{
  "n_layer": 8,
  "d_model": 384,
  "n_head": 3,
  "n_kv_head": 3,
  "head_dim": 128,
  "d_mlp": 768,
  "vocab_size": 19812,
  "activation": "geglu",
  "norm": "rmsnorm",
  "norm_place": "pre",
  "norm_eps": 1e-05,
  "positions": "rope",
  "rope_base": 19500.0,
  "rope_fraction": 1.0,
  "qk_norm": false,
  "attn_scale": 0.0884,
  "bias": "none",
  "tie_embeddings": true,
  "parallel_block": false,
  "init": "trunc",
  "init_std_qkv": 0.019,
  "init_std_o": 0.019,
  "init_std_up": 0.019,
  "init_std_down": 0.0,
  "optimizer": "cautious_adamw",
  "lr": 0.000723,
  "beta1": 0.95,
  "beta2": 0.95,
  "weight_decay": 0.27,
  "lr_head": 0.0048,
  "warmup_steps": 290,
  "schedule": "wsd",
  "decay_fraction": 0.874,
  "decay_shape": "linear",
  "final_lr_fraction": 0.02,
  "batch_tokens": 65536,
  "seq_len": 1024,
  "doc_mask": true,
  "z_loss": 0.0001,
  "train_tokens": 744900000,
  "steps": 11367,
  "dataset": "wikipedia_en"
}
MLP neurons of a small language model. Each row is named by its layer, matrix (gate and up: input weights; down: output weights) and neuron, and shows model dimensions 288-383. Each number is 500 + 50 x the weight over its row's rms, rounded and kept within 0 to 999. Numbers have three digits each. A neuron's up and down rows have the sign that makes its largest values positive.
Before each neuron's rows, "fires after" lists the tokens most often just before its 100 highest values on Wikipedia text that the model never trained on.

fires after: ".", " However", ",", ".\n\n"
L5.gate530:547451414538521500481444518504453455535423478519491493512529453452522597501535484555489449474540517430520566466494457494537549479571500537598535416463541410609436443502553511577400506518517559485560521557474464551509442602455482532505477463421456492409432498501523446476453436540535515474
L5.up530:520417415536520466453424600549447469490416369567539428562517509529531526545415560469436455465517480526536477472396444568512516470530436522526462390455401462544514475460515492566433558470396560499519503507547529516490494588502504560462497441494442491490536502459531522531394430556538551502
L5.down530:490571499476459592444543492405487495515536489390551511524463662457477449529576541565556541499480563514488439512523521447570475530483504501497452586586570546431503527556489487454462541416578430461511510502511480489508557480657537492515509548490495504521527553438437543517525463409469477500

fires after: ",", " was", " is"
L5.gate308:517520540537479598543521512509495513509547589560448459510591449517482478381418540525452534451499485483605446447534509497554373505536497547476540454486475562484566449440510572552507486408476477552446507455424476476473546489477450534428506539429615499542491405393531490511414551475571442568
L5.up308:499538412491527510530595598541531482488532453519565555527513427467483557453486498533464502441433462500544495434490547445480473413548504428470561519530551441515608523550510537572395540454463504488481481537476541481461515521490480409422398544487387508511466399549405492554447527492428515496
L5.down308:462552525556469596528519495438473465539488516506465454613498488429452459513411475407468465536473503469505482459535551539516430568522518529607560439504391479517518489417416475567509571488509535423458409407504480534513461493538498480408573456451513450533458482426475456473438446481461554537

fires after: " of", " University", " in", " within", " side"
L5.gate657:502529584526439436502413515511655446467509610520534531519515521549552539445465516585488593428457463471514499456525428564484483542458469497439518514540437503433604477639457484492512443531476486491535504461510524456484616520497495492511436542511464509466540487477524493517539542489437544524
L5.up657:460583527618559573536520424500511417485557611510537483523506498478401455482475561409501469524449556477564490603537522469455464493539610484527509503488514478509481480601446506535437489502580671410440513588486525509443471450542459513510449488402516506549551487472526484512506474439515543464
L5.down657:527551476522473458600536541508450531438512527500435501471571446526582573495438456521560525456522495502465538401503520438490489550523515446485530540534350544494528438648479502590457448438525492467548489434538476585484514469549636452452570540535635508510543523531538516518552486486451521559

fires after: " the", " and", " on", " The"
L5.gate70:500486509444500550464414578610535583455543475423585492454512440510502580466482469483493550482435517526504479556517504525489407513507494514506469435547513610475501473437541600548504562480497491516506432508478509474466599510477448579528430431524474553495531562415504520481448581562414475459
L5.up70:523535592408515525446456530669515505401537486437627499447485496501435471488485481526564536464454467536537487523463479555477441528511489553525496523497462611445613640501549621557431499520595519527470542459569661530488555523460448580534476405571563486540578608406454527447472530529416526511
L5.down70:474536533546520476489416485535455473591477497471551496419561638471510528568502444483557501494580397548524550585461521550379543446504525482511487524448491517525566505521508492490468359463444467536528509526524505518524419549537503477512518575539509457542448479494439555507518485445434529521

fires after: " and", ",", " to", " |", " had"
L5.gate339:528469503542460543528485494508511501429525541418434433538609486529418442580492453602414435484480534444562499453537557496563448506532493482457531535515472429566531409482495480496531531492515521476451474536472462593412492504518491455458471522424452397519413513511556557505540528511501571597
L5.up339:448643446601467549460519554509553501452531535435532581455482507440467584454495411546475510483490502529580508427512527414511531536541500491524400588559558573527543540557526452465508437560508484435561522540522566508523524557518503544539466507453408533547472583452461490503533509549435608480
L5.down339:526520548492464476553516465417428527573440429377450488418471452540434495431542523514455520585578559439620617582494554560579523477529475419519510476427458491516478437571545466463438543456484537487468470470533383533560401541390414596500544513447506495514491483502526366476508448568526475547

fires after: " was", " is", ",", " as", " became", " the"
L5.gate49:417480497493452582533477534494467418558406542482489447559531401555460489521410497528489553428334532510477404440508545566516489468551476437470527513471513454556529479513415508598514551524506528520400509542457414523432488550468484488522488510449493503504535454491540458552497535485512494545
L5.up49:532536596405474508548567494506425510565415522488601544507501458576539521587620537470633388563519441572492519465526473471494432501505499564448452532527439594515521496433464516477504456475502517516507438441545457461510490496519511530507442438516504373507666502570507587493477527505475452519
L5.down49:471495544578531464479481538512430513519481533495514536546467557507457514413452482496389504413489521452512469450410485550494428526539567513558523477449433388445638580460505470495527476438414500441481485508536527514480448505547485477439523488397527515533457500511447483520519443490513511546

fires after: " was", " is", " one", " are", " were"
L5.gate336:520489459527592451561444405586510494480479564536442511509577426559477466506496536569512585524408461456532492474500454488443533552574543414667435541599483622448531564544462449550489450461452421518492508428440466571447483470433515447460499480495544505509500386530494473570352525461561526493
L5.up336:458577548497541462551558456530508480395504511540414569478476526451528562499518470579470613520536428565562467479494473486419452491509473514522483469595472564529434493515535457514474530460497517403519448411607497492408533509527483497445623450568582452591562472458536535479413450550525501580
L5.down336:498441454513477547546543489303494447517452536505412473503515535486364521414418519449477504483508531508479467420497509513556440574487516568572566480444416511539455498528472444420444469521580522424594519457493453470520443522521446421494524457461543541548509565495461534518498454410557484494

fires after: " ", "1", "2", "0", "9"
L5.gate744:422482546482474530548550508463551513493544528555467505474409497525461496535518579461563527466433536483543462523449527534470484603525420409549459483545482572467452546570581527538467519530507511504519529520487449546573486540455578402412527526420553483309497472446480474448488529426522380443
L5.up744:457525635456471501608506434415466539524436538436488552434477459471506589494422480466500412562553454472568497538432485462407517460533532453519564412602436430528455611545483479487458495551497504562500565462513469350455593519458511569538486522498439492554537428576570529402580530524460428488
L5.down744:471530563572573551440459480455517431564461490445511556531467489482480502487546434533582483374479468514491473415566563479509442455480531483519490413450464490488445526463629496459402475515466489483439531433523454493456513443632507516466559537437606566451451488528561620494470568491522530486

fires after: " ", " |", "0"
L5.gate209:492541525481435499559464417403481484566557547548497436507469482534436568538435557418513536518420452393536456536522455508530552642485535426549482471629400447458523530486442562534515352608425505469487448430478450460486473439454573503502422541427526542399496528479454568445518573606513511492
L5.up209:455549587497353474526559375525564523522511472417532550442508522510565487424587620500457451386499481482451585508499536434474540476532522445557524520644568591554484619474470487575502437499490484467570475505426504440562559501501530426474535624470565418439508459427525467490556591481496553470
L5.down209:569500562446383486510515535499530460511463442484562491507480600496499549478522453505488487588492511530636467452518465497532491558585594579523558457504403450504488553455483534412452546446478443489551549501540460374563502463551544546480459458469509598545538561518523561571423559529516517449

fires after: " in", " of", " In", " throughout", "In", " over"
L5.gate664:498560522537477474466403533528553575508572526449507455540463460559532489513481524568454552431545453510429487500500579508467472572539424545531490537483577493491429456505536553583402433476555509445561526585495422472510502446455471497522524485425543515447490522498558542555489476531530543400
L5.up664:509476496496504455403493566480520477509401525482498420613543490432549501422573514550416566519413502500432521436521474557559514484434543517557498470455502510520509507545575568536431606519584593535498451432539526503502511485528466589412374526398466413478559507492513476469466522440517489526
L5.down664:547519477569465568597592446492506529461521488518342500536435426442431506466533630450557456505476553476499489552511460442543445490440581512447512532452456562500468439495470399497575476458522570546451440445583424529470548513362461619485489554440540502402528503523452485547545457382537504413

fires after: ",", "=", " of"
L5.gate247:494568566505460498466545520470521513557467458494573396560518417464502593595502537500530522510464509461463471543457441500536556526537526492588458474564520480571532515444482441442483513582513537543529496483404466535486447553426488509477502521469512525410431499529564466510488511518468530520
L5.up247:495578568489517477472516461429531512523505491472471481521465482445492595553545558565475559458454479553510511558432528528480552366557557519604444485529603508598524461546515489424408533503483570568589500506578483548469459510487558449479478492508457530397488480464510508546390479523559550492
L5.down247:488498573509482496492561524510513575477542451494532526494398665482437504545459473493493460441458583579542534441560457511558432512486500486583496514493545493535495398496529498504475555547462437444544395504542399444487479505738471490574511486488507627441543522520365516564449453535525459469

fires after: ".", " |", " ", "7"
L5.gate293:460463555485476451507519470490465452388581463457583535455473589541453512454487536513530568447540446531556614489524551471490486505539530526530461520555500478517497497382596468580513498506492535496575596578497467539508484523594514504565448419534497393551540569597524462551522450552441423482
L5.up293:440476494470415449405545586520549552476472467493503507502472505566397527499558455500576516477465565543496572364428478472566480584446498498538414452569540467515553486519544547419508501484549571393535550471461523478480570519461517512442512531524459450476431419490477525478565500512566401536
L5.down293:426411496493538481498497366513507471501571522521482491450453388457550426445494565457523462489424407409530481549535482483400476407486491483566522523453504444551497529472578499599487524468425527471463558513511409517527411468571533500556490467466632489481529561510547545446441330509551442466

fires after: " of", " at", " University"
L5.gate37:509566482543500430500650468616501520506545524565566541495413512517522573379546388529407448476586481472521481525525552538498475488529414500473508506480455515519477522509438462547428511593576505366579434491552519437606540379556473471469455473497521560479556473386537496451322429479538562464
L5.up37:506499402527447473513461519456567562505542549528500463483547473514424445569547429474513473442495491540632416497551465555531381557489471529556400590403459523543469522603569496559477361456471542502499597547504597484445436476451560463480527574394455460502463463466494483515462568481504566515
L5.down37:574460510496486444499575508557546512517490423522467515519508505498555589401531431532485500458538449444459412503485505476429548560452456563426459449574634478449538554517521532517454579548460535455547419489532475508488533458620519405513486496501604579451491529528459481449465343501469418460

fires after: ",", " where", " when", " that", " but", " as"
L5.gate147:506496560467472477505540600440521510454491489498535505548479494460485619509501514530542491536525521430518529531498461499496495445469464514491461440517432489524582498503551522482479449473362540454511465439484537518576523586451363636429500465549450519446431447516444452581461508592491557535
L5.up147:537434491449480459495573565459573547521422558478565409559421415566477585452540562579474484460446519490540517424481480457510486413463447510450578429474486439474537568485518499467480502477465561529564513476511487526524521507447463514486484478567509498441558474569487407589490560487466467549
L5.down147:460550442544531542507437459439495454536497517485541545519432716474467368446436472395418454484438519495411556552544475489479554549537622580501651495483551532487439471532450462486479508529516499456439537393525511426541452487649519454489474429364490487568521536518496540468518484509493526472

fires after: ",", ".", " that", ".\n\n", " but"
L5.gate68:446406488471448517485473506547467540521447475527515457553524433535567563449395512448483395533452549396520432520440472476537524539618488437550513435564527497504490505525516574586456528445445503532494470464474521526462542489466461596460460457376529506429478443464411533525453485564475416568
L5.up68:471486565508507557515492549495512531489472573440390481527531516460475567608532456546503458550436515460596465452475564440477445467624509518451556455477443446491405501521514594499573504509493531475421509566512500592502450441536465577502543522411521496580449514488552555540527477518529435563
L5.down68:566517447565565547556537537435485546480494524506487480482420595579410464525509478541470474556526469563532502550473431596578483525558467540559563504509566582440503393568547442627588558495481506459476482458462443449540551518606440478546490524512527444493516512510503414499459388481527551556

fires after: " the", " United", " of", ","
L5.gate363:502505457435416578520545533542573535538407495475495447482491491525512494501509441668408516385600411520534467620499431473513531454485545468428506479526471524460519577499543488468498501573548492492515522489500490366467483522499472533446493487574453464448550523513569476555465550425539512522
L5.up363:516464433521587559555590533572499562666437580495481488540512473449566560556531497623508472448459496449557410414460543541607490564559566442576506483522493448505491450493474471442495546534511527583545538474587562465578489469490540533551497514532458482451485444493547636498529481391485577529
L5.down363:519537546481521457496545404474512553429543551480537457483561410522465522464529464505475506429498491527483567555522500412484527433434481599599519479466516488541587523533480530469604492517417503511538515518507525518482529506602482467514510467516524469426579521481585545472427480465416476379

fires after: " the", " The", "The", "."
L5.gate200:544515442540413482458541464529490632569519530509458408535520527509495461524469560490559484533501521489522553528520441530520465538498508446435446505491492541461455503508565571538446403427514523446473489435488474480497497471464440636463550422507516476467499486523488529531504539504442486535
L5.up200:561589533462410530548602480506506506497520620535491448486581513526477545449465485638521458467577473474544574432617455465499471579544470537468391479623508568524562489594448509524409454520501561518567530531443416526503410507489480537561502532503495491543459534502562521546496529537528528493
L5.down200:489531580522542460487469537585462496521471494426455515484586563513546508536577465461525577456535384520484459612460589475533549387545438488422541514478450559445521436495462535509590442502408416458552503444493530481531534527530508519511558529524512510532495417456453456544504457531509616567

fires after: ",", " of", " was", "),", " and", " is"
L5.gate730:525424559489425515571554505490454462521443465571509426537451479589565475559486505485577549501446477394493516531441501405498482521567545485503606528540578555468562450531526581513428442469519484533477498442414602497478530542507400457431551564472409469450491405379492442488451633391522385531
L5.up730:413445516474462565522427448571550453444464455473568524535505500496453506508564556546493550485524452471480433474570571465468426519524529460503488518537538523456589493508400520519455516441384496483448447471478520498522503532512504468544428564581462543521548504407493500526509566414478448565
L5.down730:464530499538421527446484514444488521492475560541483521427452581424472471525629515400476528397474494454545536443495477551541443490493521480507460519406517399506531559450530416458503477481457549504500490530507436573443430576440509493489474466532508616591471485530481433381582586492583456493

fires after: ".\n\n", ".", " ==\n", "==\n"
L5.gate106:524474503491503546558497538444547514594495469438549522463485485471388551481530437642528470467524433519440486468458448534491551530492501505449584513527464509475446398537529431407491561495443443475511569440574530477480489589477340511523570555422488508535518476491557489527570506480477550532
L5.up106:495566487489480466461596567523457484492408542527470429614548489537519479613495591467473565632495530418514530431446569452519533504594405455521580439432536444503528500510578490517493543565440544516382475490541622527460544503525536461510528448472467523493466542589581506496402432489521520602
L5.down106:564475480480496554486486552527490536538566522460506509460545478476489449506381487490437504536511441556523489577481452524540451525483483557491539505531487563494499450499383506510576416466502456445554627537406570427565576535657409521408455594441481469497485449475499568525524482495422485525